MLP neurons of a small language model. Each row is named by its layer, matrix (gate and up: input weights; down: output weights) and neuron, and shows model dimensions 256-351. Each number is 200 + 20 x the weight over its row's rms, rounded and kept within 0 to 999. A neuron's up and down rows have the sign that makes its largest values positive.
After each neuron's rows, "fires after" lists the tokens most often just before its 100 highest values on Wikipedia text that the model never trained on; "fires on" lists the tokens most often at its 100 highest values on Wikipedia text that the model never trained on.

L7.gate828,187,175,221,239,183,198,175,209,210,206,189,224,230,199,208,161,219,200,195,246,225,204,210,243,208,183,182,205,225,201,217,222,198,217,185,194,167,209,200,196,216,219,211,222,181,223,188,182,225,205,194,238,218,233,191,177,193,185,189,208,173,182,198,207,180,183,185,204,215,209,204,208,208,239,208,188,202,223,188,185,207,228,160,222,181,203,151,236,228,225,213,165,172,213,190,211
L7.up828,194,206,216,194,202,176,209,194,191,195,195,222,198,219,204,240,232,242,212,244,167,189,183,207,203,202,202,197,196,234,215,205,218,173,219,227,211,158,222,191,205,219,226,183,203,173,205,175,202,183,219,206,184,196,153,208,216,224,199,214,193,206,181,187,220,208,213,236,206,217,195,201,193,220,180,205,197,180,197,185,204,224,204,200,168,218,174,201,205,198,166,176,227,164,173,200
L7.down828,194,185,197,193,197,168,226,213,221,188,247,182,161,218,184,162,167,193,214,196,206,226,173,221,214,226,225,208,217,192,206,217,201,220,175,197,194,190,206,200,182,212,194,219,217,200,196,204,199,183,220,179,203,214,192,203,226,230,204,217,204,203,179,209,219,207,150,181,192,214,223,208,210,149,206,202,205,214,212,183,173,197,226,190,198,198,139,192,189,203,163,182,194,182,193,197
fires after: "9", "8"
fires on: "7", "3", "6", "4", "8", "9"

L7.gate493,240,201,199,196,204,210,205,195,215,216,196,189,179,221,204,191,186,177,167,228,172,183,182,192,186,227,181,214,241,215,203,223,216,216,198,226,198,192,177,215,225,230,162,223,213,201,218,196,205,234,205,221,194,163,218,205,222,201,199,217,218,214,201,201,197,212,169,227,232,214,173,170,232,210,213,189,225,206,203,212,204,230,218,161,179,201,234,196,196,219,181,208,192,200,189,186
L7.up493,197,174,176,216,180,193,191,199,226,212,216,142,186,220,204,200,219,187,186,214,213,211,155,199,257,205,192,187,195,226,203,180,224,179,199,202,230,201,231,208,178,197,208,213,224,190,203,191,187,205,200,196,206,232,182,184,187,194,240,204,197,216,198,231,200,220,176,207,180,199,203,232,204,204,201,174,221,177,241,216,167,219,194,173,212,185,180,201,236,190,193,195,224,228,203,182
L7.down493,204,183,210,174,222,212,164,191,173,208,183,204,165,205,220,184,215,182,208,210,230,165,183,223,186,159,206,193,220,213,148,198,169,206,213,208,217,182,205,211,171,194,244,191,236,177,201,201,210,237,215,199,213,196,180,227,221,197,225,177,186,190,221,248,196,165,209,184,207,194,174,219,226,195,173,231,173,216,201,195,213,203,182,212,188,171,180,168,221,203,184,217,176,161,209,205
fires after: " ", "1", "2", " the"
fires on: "4", "3", "5", "6", "7", " University"

L10.gate916,212,220,201,179,192,198,173,186,233,213,180,202,186,209,179,194,215,201,189,179,202,183,182,196,204,158,195,214,206,194,228,202,191,203,208,219,205,204,206,191,190,194,188,222,210,199,184,237,197,189,200,189,212,199,231,187,206,180,205,182,172,213,176,188,244,243,169,216,247,200,208,219,191,208,204,218,247,170,222,222,185,187,203,187,195,213,219,218,192,198,208,194,169,177,227,182
L10.up916,189,215,220,230,194,192,212,168,210,192,177,199,211,206,188,155,184,179,252,203,246,194,254,190,217,189,187,199,196,200,194,195,200,181,172,203,221,153,217,206,204,184,218,186,193,213,161,200,216,201,212,142,210,235,203,206,167,198,206,183,222,193,178,182,195,190,219,207,167,194,186,233,196,194,190,195,225,185,214,244,160,189,208,199,196,202,224,245,217,206,177,173,198,159,184,192
L10.down916,178,209,222,186,174,187,249,166,187,125,205,192,184,202,203,207,229,150,235,208,229,197,203,195,214,189,174,230,159,188,196,189,192,233,224,199,194,198,198,200,208,193,178,217,215,243,168,212,196,174,188,179,209,186,234,165,194,214,204,169,172,224,205,236,180,208,197,196,204,215,213,200,202,187,216,197,224,197,202,204,161,173,200,188,167,213,224,191,212,236,182,206,171,177,228,205
fires after: "0", "9", " R"
fires on: "1", ".\n\n", "9", "8", "ag", "first"

L7.gate1438,190,181,194,176,223,193,180,191,213,183,188,215,219,191,188,198,180,205,196,203,190,215,197,209,213,197,165,173,204,183,226,179,184,187,202,176,150,194,206,210,188,150,216,200,168,185,198,219,212,145,210,192,187,214,221,199,208,217,176,180,165,210,177,206,213,229,189,217,203,202,181,213,192,183,200,187,131,182,239,217,195,207,199,193,186,202,174,173,231,222,190,207,137,203,247,252
L7.up1438,175,219,215,196,186,213,189,239,243,209,193,208,209,187,191,169,192,193,192,223,187,220,198,199,198,199,212,164,192,189,197,179,127,203,223,187,210,229,239,211,203,205,234,189,223,172,233,217,197,212,149,182,241,180,212,173,211,199,223,176,212,190,205,212,196,162,193,172,153,223,183,209,188,179,203,190,192,197,219,253,219,196,198,187,182,232,213,193,213,218,208,182,226,188,224,206
L7.down1438,183,227,182,227,173,219,223,206,172,206,192,175,254,217,186,193,205,178,192,220,189,205,195,214,189,206,217,197,215,205,228,193,203,187,182,194,195,186,226,207,180,241,204,199,238,199,207,224,228,209,168,245,189,236,211,187,169,205,206,186,184,212,218,180,228,175,188,231,206,193,160,208,217,151,203,169,215,206,210,180,218,220,185,213,209,220,180,200,213,220,191,211,200,225,223,244
fires after: " \"", " (", ".\n\n", ".", "==\n"
fires on: "M", "m", " m"

L7.gate1152,155,217,187,187,194,183,209,224,206,196,219,214,195,232,217,221,154,208,208,190,233,192,208,191,177,214,184,175,224,235,179,237,183,202,226,205,201,184,209,229,196,186,189,173,209,191,187,190,169,195,196,225,185,191,203,207,219,206,202,171,230,251,237,177,173,176,226,192,153,184,225,187,195,185,191,213,182,194,179,214,196,200,191,186,199,197,200,195,219,211,197,214,179,203,206,173
L7.up1152,228,207,195,197,194,225,191,228,206,197,195,187,218,216,181,234,214,194,192,195,189,194,210,190,183,185,182,213,248,189,185,227,214,195,196,187,176,182,195,211,192,232,170,237,231,198,189,219,187,194,157,188,185,201,223,214,220,203,184,205,165,229,185,190,217,181,158,173,211,177,228,214,197,228,188,211,211,232,200,194,185,193,226,226,192,213,206,220,182,193,171,195,173,144,176,192
L7.down1152,195,171,196,197,208,225,201,212,199,178,216,164,193,199,213,203,225,221,215,202,189,231,202,203,212,213,227,197,174,193,205,248,175,179,230,160,173,168,179,232,177,204,214,185,240,229,198,196,198,212,194,189,197,198,180,179,212,187,181,185,196,225,224,196,213,196,213,204,215,192,199,215,155,220,217,228,184,193,193,206,183,232,220,214,204,224,184,203,203,225,178,175,169,215,227,200
fires after: " ", " |"
fires on: " |", " |\n", "."

L2.gate1374,191,171,208,199,212,216,198,236,225,215,214,207,206,195,197,171,196,225,212,224,196,227,202,174,205,174,193,190,158,194,208,184,211,195,163,176,219,196,191,198,173,174,161,211,168,201,190,190,249,237,231,189,189,254,191,187,195,197,218,235,213,203,210,247,171,218,185,194,200,178,197,166,225,203,190,213,205,210,175,202,210,189,219,214,200,208,161,230,173,204,203,144,187,240,233,184
L2.up1374,218,194,167,186,203,248,187,200,165,177,177,196,191,207,210,228,176,194,203,211,182,192,210,205,202,259,208,200,184,199,201,166,195,185,202,232,174,188,178,202,137,178,215,200,213,182,182,159,221,178,176,213,160,195,169,198,232,232,174,187,212,197,196,188,212,171,228,178,215,183,197,179,195,195,192,200,202,224,197,194,219,184,210,209,223,200,193,160,189,203,237,252,195,188,235,203
L2.down1374,192,230,201,211,163,208,172,184,209,167,162,169,178,191,170,212,179,168,176,180,199,237,191,213,190,204,241,195,188,209,255,214,194,228,171,195,162,205,206,193,158,190,226,228,188,212,195,184,206,177,233,171,216,208,209,159,176,195,209,197,194,246,200,186,191,186,218,190,180,197,195,216,194,201,231,196,194,222,206,211,206,188,204,213,191,201,175,165,183,215,219,220,175,194,192,186
fires after: ".", "6", "2", "5", "9", "8"
fires on: "2", "0", "3", "1"

L5.gate882,198,215,182,233,211,213,198,229,186,196,232,181,195,187,222,195,178,206,228,173,233,213,139,188,186,219,184,185,184,201,177,209,210,179,240,196,224,199,208,212,183,212,208,215,204,216,203,175,217,219,192,230,220,187,173,207,187,225,197,199,159,200,198,184,191,221,205,185,188,173,184,166,208,220,206,179,198,210,205,181,198,195,216,204,229,189,200,179,218,190,175,183,204,205,218,200
L5.up882,203,209,186,207,202,229,215,216,165,190,218,206,212,209,241,171,187,196,205,217,181,200,194,195,203,195,200,191,198,190,198,222,202,211,238,222,198,193,180,197,182,213,180,214,233,231,194,192,181,214,197,190,191,214,144,183,181,204,206,213,215,194,185,206,187,184,267,177,236,197,181,196,203,178,191,211,211,194,217,181,214,208,213,205,207,219,196,211,188,186,208,251,174,173,201,194
L5.down882,210,184,199,229,200,163,187,168,231,204,233,182,205,189,240,188,192,225,235,234,229,191,215,195,194,219,190,191,190,182,173,209,186,202,195,207,206,191,194,189,184,215,197,209,220,216,194,182,200,201,174,228,206,226,194,221,213,233,204,201,202,202,198,195,164,194,210,214,211,221,191,195,207,201,182,196,205,198,217,188,186,207,240,210,204,203,172,212,197,203,184,213,157,199,183,190
fires after: ".", " N", ":", "t", ",", " |"
fires on: "3", " Ol", "4", "rom", "l", "8"

L5.gate388,221,201,218,164,174,209,204,200,212,240,191,185,165,199,200,191,182,221,195,205,205,229,179,213,183,223,172,214,216,176,188,215,198,190,221,155,227,150,177,207,216,208,189,191,208,211,201,191,211,215,188,228,217,153,215,195,190,250,209,223,207,216,157,178,195,196,203,168,233,170,228,235,161,205,184,173,176,187,248,183,230,182,193,190,184,195,189,202,193,192,207,204,186,188,196,176
L5.up388,197,194,167,231,200,203,195,192,174,194,197,199,196,174,214,210,199,204,225,176,193,157,241,165,211,219,204,218,176,222,222,197,186,209,153,214,188,216,198,180,183,210,225,216,182,194,196,244,204,223,232,182,171,221,209,183,179,165,195,166,179,201,204,208,210,213,203,216,151,236,214,171,200,187,232,232,218,199,158,202,173,194,175,181,226,217,226,204,213,201,189,212,209,174,177,156
L5.down388,235,223,213,211,196,151,165,214,201,186,155,240,190,209,143,205,213,191,218,182,216,200,226,190,185,206,193,192,177,213,223,181,186,217,216,182,199,191,193,180,220,189,223,183,224,205,199,201,185,208,180,228,259,208,204,151,182,189,223,172,208,168,209,245,220,181,225,182,170,186,176,202,223,216,206,186,171,230,209,201,192,207,222,187,197,161,232,196,202,201,201,212,176,200,181,187
fires after: "9", "0", "1"
fires on: "1", "8", "9", "7", "2"

L2.gate961,214,188,213,237,190,176,196,192,212,219,182,203,180,208,196,172,176,212,227,216,222,233,202,176,169,210,210,219,188,160,175,189,202,201,179,162,206,225,204,216,228,213,178,218,187,202,219,191,218,198,192,178,212,189,196,191,194,201,194,194,221,162,192,216,197,212,153,201,185,177,186,191,208,176,240,173,202,202,173,213,188,216,228,191,181,185,202,217,192,185,186,227,190,194,197,197
L2.up961,202,236,167,217,190,225,159,211,204,176,164,162,173,231,212,258,219,223,202,182,209,194,175,192,188,222,183,192,242,199,178,194,199,176,177,191,222,192,183,206,182,216,219,204,194,164,218,183,187,213,204,215,247,181,178,211,216,169,231,171,213,217,200,171,201,175,194,218,172,209,179,208,206,185,193,221,205,140,164,202,215,189,193,192,224,211,198,208,173,214,178,204,185,220,209,205
L2.down961,219,229,206,147,214,164,228,186,181,192,209,184,205,176,198,199,207,206,186,194,222,195,198,205,204,159,176,208,211,192,232,186,200,212,178,184,176,184,211,236,177,194,182,182,243,243,173,233,187,200,192,181,172,178,196,209,221,191,209,209,186,189,247,187,226,180,194,210,183,216,216,223,211,222,191,152,186,216,204,173,161,183,234,186,192,143,164,198,231,188,234,179,175,180,213,202
fires after: " the", "5", "6", "2", "1", " T"
fires on: "5", "0", " number", "ore"

L7.gate169,200,175,169,229,214,223,185,185,146,215,184,192,179,249,205,180,208,213,208,212,222,217,174,223,215,185,202,185,207,233,237,194,212,187,238,171,197,176,202,218,205,194,207,202,207,186,188,203,175,234,156,214,224,201,220,210,177,158,184,234,199,197,208,227,184,220,223,194,165,180,218,196,227,211,212,197,222,203,199,170,200,176,182,201,186,213,200,243,200,207,177,190,145,232,176,197
L7.up169,201,217,202,198,187,226,208,229,260,175,175,152,175,222,191,191,231,189,214,238,214,184,220,196,246,216,199,189,212,197,184,204,214,190,198,217,224,187,209,189,212,213,184,165,185,212,190,226,206,203,174,192,206,170,234,186,183,165,164,202,221,201,216,200,245,206,201,205,170,180,191,235,166,202,186,241,202,242,209,178,175,229,185,199,198,172,171,197,209,211,190,191,202,199,190,208
L7.down169,170,225,222,185,220,188,178,243,267,195,184,177,180,212,195,247,209,202,191,208,163,155,223,183,211,195,183,198,222,202,197,187,206,176,225,223,175,209,216,192,215,182,191,211,204,183,220,193,219,186,198,207,223,217,221,201,199,187,192,196,202,211,230,169,194,206,210,215,200,219,208,204,185,205,191,158,191,182,209,201,161,223,202,227,193,134,216,163,218,213,194,169,244,190,178,194
fires after: "0", "9", "1", "°", "4"
fires on: "1", ".", "8", "3", "5", "°"

L7.gate1062,222,182,245,176,207,237,180,215,165,199,164,198,203,176,191,193,166,196,190,207,204,254,222,172,176,246,221,238,190,203,202,169,217,191,176,217,195,207,187,207,196,186,203,211,212,167,216,196,182,184,177,197,200,190,211,177,196,187,215,214,172,181,200,185,239,199,174,189,206,212,195,197,197,206,186,212,182,248,213,211,201,178,195,178,155,199,221,214,215,211,174,186,207,203,231,178
L7.up1062,131,211,195,193,221,200,193,182,187,209,218,219,187,189,223,179,208,209,221,193,198,203,173,222,215,190,181,174,202,197,192,209,187,178,217,208,207,209,214,205,234,187,248,178,222,201,213,146,181,175,187,194,187,202,188,171,181,200,210,240,190,201,166,202,184,202,158,205,200,225,165,154,176,221,172,213,210,225,197,221,161,217,169,202,228,212,154,158,246,190,214,200,186,214,221,184
L7.down1062,178,217,235,245,198,214,228,186,168,206,208,191,232,180,222,201,193,225,165,179,215,216,218,204,205,251,201,202,169,228,210,212,174,196,184,169,188,218,238,205,212,198,212,177,186,183,199,211,204,206,216,157,184,187,239,202,200,195,210,231,189,187,192,190,187,224,198,211,247,193,161,193,221,210,194,187,204,220,258,228,194,202,191,193,181,191,184,166,204,213,190,212,184,212,212,199
fires after: " *", ".", " (", " \"", ".\n\n"
fires on: "H", " H", " h", "h", " W"

L5.gate939,184,258,198,193,224,199,166,203,195,215,177,191,194,206,237,186,196,211,192,172,207,194,171,171,179,209,191,236,214,177,169,200,231,202,230,194,179,183,192,192,170,211,188,180,169,191,188,217,204,166,231,182,225,181,188,242,237,204,205,198,222,188,217,190,191,220,192,211,257,217,194,144,204,218,205,218,191,153,185,186,178,202,182,206,192,212,177,184,221,161,162,212,204,209,181,179
L5.up939,192,200,175,181,163,210,205,181,228,194,201,204,185,201,215,198,209,176,198,211,175,213,218,208,190,189,187,201,174,201,208,199,181,197,201,161,219,193,203,265,225,219,174,204,204,204,186,194,161,184,185,202,199,228,211,225,188,186,206,193,223,230,185,165,201,190,202,198,168,180,168,200,211,195,180,195,240,199,174,211,181,189,209,205,178,198,178,208,187,209,206,216,175,192,192,210
L5.down939,207,219,215,192,216,207,201,203,197,212,170,209,223,249,244,190,194,202,208,206,197,193,222,147,163,208,196,216,199,171,218,191,227,166,211,221,198,204,207,220,199,197,218,195,211,204,176,225,204,228,177,235,202,206,190,214,213,207,212,236,206,203,213,201,173,203,155,216,194,223,200,165,205,222,217,200,205,223,229,176,207,199,170,191,171,170,193,192,194,182,189,235,189,188,224,210
fires after: " ", " −", " \"", " |", ";"
fires on: "3", " No", "2", "I", "'ll", " I"

L5.gate1465,236,193,187,180,192,215,183,198,197,190,220,179,177,227,182,206,183,185,190,181,206,173,193,194,183,211,179,187,199,225,209,247,221,203,233,187,206,214,198,162,212,227,188,197,207,180,178,206,193,193,219,192,211,162,183,176,227,194,213,180,203,171,227,213,195,232,223,200,196,173,212,176,204,192,191,176,240,182,187,194,187,215,170,224,196,215,185,171,212,200,210,183,193,241,213,220
L5.up1465,181,182,217,230,185,209,195,252,234,190,188,210,215,219,165,181,208,210,194,219,203,244,219,236,183,193,219,195,196,167,210,195,188,194,197,183,200,225,208,226,214,183,192,220,252,206,227,194,226,202,194,239,234,233,221,227,223,208,173,180,201,193,199,170,212,206,208,204,221,161,210,195,187,179,217,201,193,203,182,214,218,177,188,196,193,232,203,236,218,175,188,236,212,223,195,199
L5.down1465,199,236,234,193,181,227,203,217,174,177,169,207,208,198,185,181,190,190,207,189,221,177,190,224,187,247,203,192,199,192,184,190,188,162,227,212,209,214,216,209,191,178,184,201,217,220,194,219,179,230,171,204,194,183,164,220,196,230,191,208,225,207,188,162,208,188,221,182,234,217,196,229,176,228,223,247,194,221,207,196,180,171,185,185,213,187,186,188,207,183,183,218,191,219,208,207
fires after: "5", "0", "2", "7", "3"
fires on: ".", " m", " |", "ular"

L2.gate1208,198,214,209,243,208,203,240,228,204,208,224,187,205,208,195,173,185,193,190,168,201,227,186,225,182,198,203,170,205,211,203,221,213,187,226,209,215,191,232,224,185,248,205,219,202,245,241,205,211,216,233,191,167,209,217,170,173,186,217,184,248,185,140,185,166,220,197,184,188,177,200,157,154,214,176,201,204,227,212,164,153,172,191,205,207,202,162,190,198,186,214,176,197,191,211,217
L2.up1208,176,219,199,228,211,237,231,218,220,194,171,170,173,210,218,179,195,203,215,201,221,226,202,186,222,203,195,168,195,204,207,238,226,196,196,164,188,168,212,208,178,234,176,192,218,268,218,221,208,203,194,185,183,224,206,147,189,205,177,216,212,195,174,157,176,192,196,190,196,222,186,143,162,206,183,218,210,211,190,197,175,195,174,226,219,207,201,205,226,176,217,166,229,175,204,234
L2.down1208,210,230,197,198,227,233,233,215,214,199,217,215,202,212,210,186,234,173,230,190,210,215,189,192,250,208,197,213,184,199,174,165,185,208,221,236,207,209,233,230,195,218,212,205,197,234,212,218,154,194,184,191,213,165,211,217,180,197,187,214,204,217,218,222,194,213,223,184,196,201,184,188,214,213,191,207,167,215,150,179,200,195,213,205,201,183,213,192,212,186,201,197,172,197,193,213
fires after: "5", "6", "7", "3", "4"
fires on: "–", "×", "+", "-C"

L2.gate1368,181,185,208,199,220,234,205,197,212,214,204,184,207,192,203,179,182,226,177,210,234,202,177,196,231,234,225,184,188,195,197,197,212,213,195,218,230,185,227,208,231,187,221,183,214,230,176,188,256,193,209,209,219,178,219,178,204,184,199,183,199,173,201,199,199,216,160,189,184,201,213,188,200,213,187,208,210,202,175,158,185,217,213,173,191,207,177,213,241,217,212,207,164,236,196,168
L2.up1368,213,202,211,211,201,181,183,212,220,187,201,211,193,201,190,193,217,201,209,174,171,194,215,184,202,209,218,206,178,208,192,181,243,170,180,186,194,192,208,225,225,210,211,185,199,219,230,175,234,199,210,187,178,219,212,214,207,220,190,197,254,220,175,204,221,194,204,184,205,202,203,222,192,217,188,216,189,189,234,193,180,244,185,226,239,214,201,201,209,199,203,213,172,185,199,182
L2.down1368,222,251,195,195,180,194,181,225,216,172,197,190,169,188,195,223,212,208,217,183,195,200,182,176,190,180,218,172,193,208,185,236,222,200,230,190,220,241,198,213,172,209,163,185,199,177,172,203,198,230,179,188,229,220,210,221,166,200,227,192,187,193,192,183,223,193,203,195,192,201,224,166,203,226,173,218,202,205,177,220,155,220,212,227,165,210,218,201,211,190,229,193,205,209,219,191
fires after: "4", "6", "9", "5", "3"
fires on: "′", " October", " November"

L2.gate750,213,209,205,225,228,197,184,187,182,221,165,161,213,198,192,200,202,175,187,194,209,202,212,183,217,213,209,182,200,187,204,173,193,214,138,181,220,210,191,207,173,231,212,208,190,174,232,224,208,174,183,182,199,188,173,182,213,199,214,191,195,209,175,190,174,201,237,221,203,132,198,222,213,216,224,213,192,193,179,206,180,172,209,191,200,194,176,211,237,227,200,190,198,223,201,179
L2.up750,228,200,250,182,226,196,173,193,195,192,187,153,220,211,183,177,197,186,170,187,185,232,195,196,219,211,216,227,182,201,191,169,192,212,154,169,214,218,182,189,160,240,206,203,195,167,241,212,208,194,205,201,187,179,175,205,219,209,212,224,191,193,184,174,160,202,244,191,222,157,190,210,216,185,246,217,197,209,181,224,167,195,202,204,227,196,204,216,238,215,191,213,210,213,179,160
L2.down750,191,188,222,208,226,213,214,206,214,201,225,232,203,183,220,152,227,174,223,208,189,204,205,209,221,200,149,183,202,191,326,183,168,230,152,205,193,200,229,183,147,222,206,222,199,205,208,178,208,185,196,197,200,165,187,214,219,206,202,200,177,224,210,173,213,209,200,165,183,223,204,186,205,195,233,203,188,211,176,217,191,212,194,195,226,207,206,178,182,214,177,216,200,186,196,189
fires after: "2", "4", "6", "3", "5", "9"
fires on: "9", "6", "}", " (", "0", "5"

L5.gate1404,174,221,157,215,216,199,212,206,169,200,187,215,195,207,167,186,204,230,228,241,176,226,160,208,191,175,195,207,208,202,184,208,193,198,183,181,199,209,203,203,181,170,192,170,243,208,210,268,185,209,202,191,178,194,172,163,216,206,193,180,201,190,177,217,187,196,173,215,220,207,175,206,167,211,189,197,200,197,207,172,227,209,249,205,200,203,221,179,170,207,211,226,176,210,209,205
L5.up1404,199,228,216,189,229,221,208,196,183,224,202,213,217,205,211,172,211,189,217,169,197,122,232,218,202,177,197,213,189,185,196,187,206,202,209,214,173,195,205,221,206,207,232,188,190,203,193,224,183,212,179,178,216,219,242,162,217,197,202,220,199,156,192,201,206,208,217,221,189,196,199,198,199,174,190,204,215,154,219,169,183,235,224,232,187,189,165,198,215,200,215,134,183,205,235,189
L5.down1404,212,216,202,175,193,182,184,191,233,200,207,200,151,198,203,189,184,182,188,226,187,221,186,220,180,209,202,230,210,199,162,200,187,180,205,208,233,209,207,187,194,207,194,235,219,189,161,195,224,202,192,148,204,202,207,168,184,185,224,200,208,170,191,212,191,192,228,186,219,207,196,215,206,160,239,198,195,181,202,211,195,182,174,173,216,180,237,191,191,190,207,225,255,170,243,212
fires after: "1", "0", "8", "7", "5", "9"
fires on: "1", "8", "0", "9", "6", "5"

L2.gate153,175,203,186,227,194,200,182,192,220,198,225,177,198,193,178,200,205,185,208,203,189,178,227,212,181,175,192,165,216,156,196,193,203,203,261,201,196,218,177,190,187,232,196,196,214,195,176,213,218,186,201,221,203,201,220,228,186,196,184,213,194,199,173,205,212,195,250,229,255,152,213,173,202,164,185,250,176,203,204,175,205,199,170,186,193,193,184,188,194,218,227,229,192,149,187,172
L2.up153,195,216,167,187,153,200,199,241,181,178,196,242,200,218,219,234,220,227,187,195,185,185,210,205,204,199,192,210,168,195,200,192,200,195,213,233,207,207,211,233,192,225,209,229,159,205,195,202,175,188,203,199,187,219,194,215,204,201,213,181,184,208,216,218,220,202,210,235,203,244,194,207,199,211,178,269,218,200,224,188,187,192,223,206,222,234,197,215,206,206,194,215,186,177,179,215
L2.down153,196,171,233,180,196,168,201,211,234,188,181,206,233,213,199,203,219,186,191,222,198,225,207,189,183,214,208,230,186,188,207,199,207,201,190,230,190,215,210,165,180,204,212,209,192,202,179,228,196,189,194,209,207,170,234,184,150,218,190,207,225,233,219,220,169,212,173,209,204,215,230,197,183,221,195,203,228,218,202,206,212,200,163,266,215,237,193,199,203,199,224,213,213,209,243,194
fires after: " "
fires on: " |"

L7.gate118,213,197,200,202,191,197,192,211,186,224,181,204,192,184,197,218,201,205,214,182,177,185,207,204,189,240,189,195,214,169,218,234,194,212,212,185,214,196,159,215,226,191,195,199,185,209,189,214,195,187,224,201,204,164,180,209,218,212,221,221,206,185,175,229,244,206,172,181,222,191,190,209,195,211,181,208,154,222,177,202,188,166,218,171,210,199,204,177,224,221,225,239,208,192,200,190
L7.up118,195,201,211,174,205,191,220,217,194,180,215,213,218,185,195,198,210,223,198,199,189,205,205,210,159,199,219,190,231,202,182,202,192,221,195,171,214,185,198,214,175,215,202,197,226,197,195,192,193,196,179,200,195,146,151,198,218,221,227,191,209,188,209,228,228,199,177,222,209,173,173,190,203,228,162,190,170,200,179,189,174,218,223,169,217,180,257,201,211,189,194,212,176,196,198,191
L7.down118,176,212,189,198,214,183,195,189,196,217,243,219,204,202,170,187,215,186,196,181,193,228,183,196,165,219,196,195,188,201,182,195,188,214,181,189,231,186,171,263,196,176,223,153,206,202,197,180,261,217,193,181,173,227,169,190,217,202,214,222,182,198,187,209,229,168,207,198,181,213,163,223,166,215,177,196,154,175,218,195,156,218,198,200,231,205,219,214,210,181,202,196,175,187,170,165
fires after: " |", " ", ";", "5"
fires on: " ", " |", " |\n", "1", " Ref"

L5.gate725,165,207,181,198,215,202,209,181,206,225,216,176,181,206,220,196,230,176,185,222,198,194,227,212,203,210,202,190,207,223,225,169,216,207,214,176,250,215,189,210,193,218,185,179,211,213,187,190,211,189,234,161,217,220,200,217,176,169,173,207,182,183,187,247,197,169,229,205,175,164,244,208,194,186,168,215,185,191,211,197,191,197,184,242,189,192,179,207,190,199,230,211,214,178,205,230
L5.up725,205,197,233,196,178,208,211,197,171,202,173,196,201,158,226,225,255,187,184,214,204,188,245,176,184,188,216,192,185,226,192,212,211,191,216,151,157,154,222,193,180,207,190,176,205,205,170,207,167,175,231,160,210,201,228,214,215,200,192,192,188,190,199,197,173,188,217,222,204,230,198,216,231,239,197,206,181,197,172,212,178,186,233,204,193,188,207,237,264,211,192,236,205,192,188,193
L5.down725,239,181,187,211,174,203,186,217,201,216,209,194,210,221,176,133,239,195,191,198,239,185,213,189,204,208,242,207,196,187,200,229,223,220,210,182,184,226,222,192,203,210,247,216,170,213,212,192,191,190,171,183,166,213,202,252,213,234,203,215,192,222,234,202,199,188,217,168,191,189,219,229,206,214,191,198,177,222,203,195,191,236,203,231,216,212,204,244,205,183,195,193,174,223,248,187
fires after: " the", " |", " The", " Player", "|", "The"
fires on: " |", " company", " |\n", " aircraft", " restaurant", " team"

L5.gate1236,230,220,210,225,224,217,203,194,218,226,189,200,174,194,196,233,186,238,212,189,208,209,211,250,206,234,214,212,199,199,187,200,204,216,203,210,224,192,199,181,227,209,181,212,235,206,207,198,229,187,172,280,204,214,192,200,152,205,206,211,200,230,159,219,217,198,196,220,219,173,211,197,225,210,224,178,213,172,218,223,247,192,161,210,186,187,169,227,203,208,224,203,154,177,194,169
L5.up1236,203,201,227,184,223,217,185,210,190,208,215,187,215,239,191,191,210,223,175,233,177,201,217,186,218,209,180,174,195,209,194,181,167,208,170,161,190,212,204,161,197,200,215,184,219,173,239,192,180,208,188,163,198,207,166,203,191,218,216,250,200,210,175,196,209,201,189,216,198,230,194,257,188,165,202,177,149,227,192,163,183,203,208,222,205,206,197,180,217,211,171,184,173,193,203,202
L5.down1236,198,201,244,204,168,215,161,212,224,199,198,190,235,226,197,183,206,188,165,202,171,181,247,184,202,193,173,173,205,183,195,224,193,226,157,204,177,192,181,215,225,180,228,194,182,213,213,168,220,218,186,198,214,227,207,203,226,179,199,214,182,187,151,201,183,214,200,173,180,186,180,195,166,184,197,211,176,175,230,206,207,231,237,182,212,172,220,223,196,200,170,215,211,231,216,166
fires after: "9", "–", "8"
fires on: "2", "3", "8", ".", "4"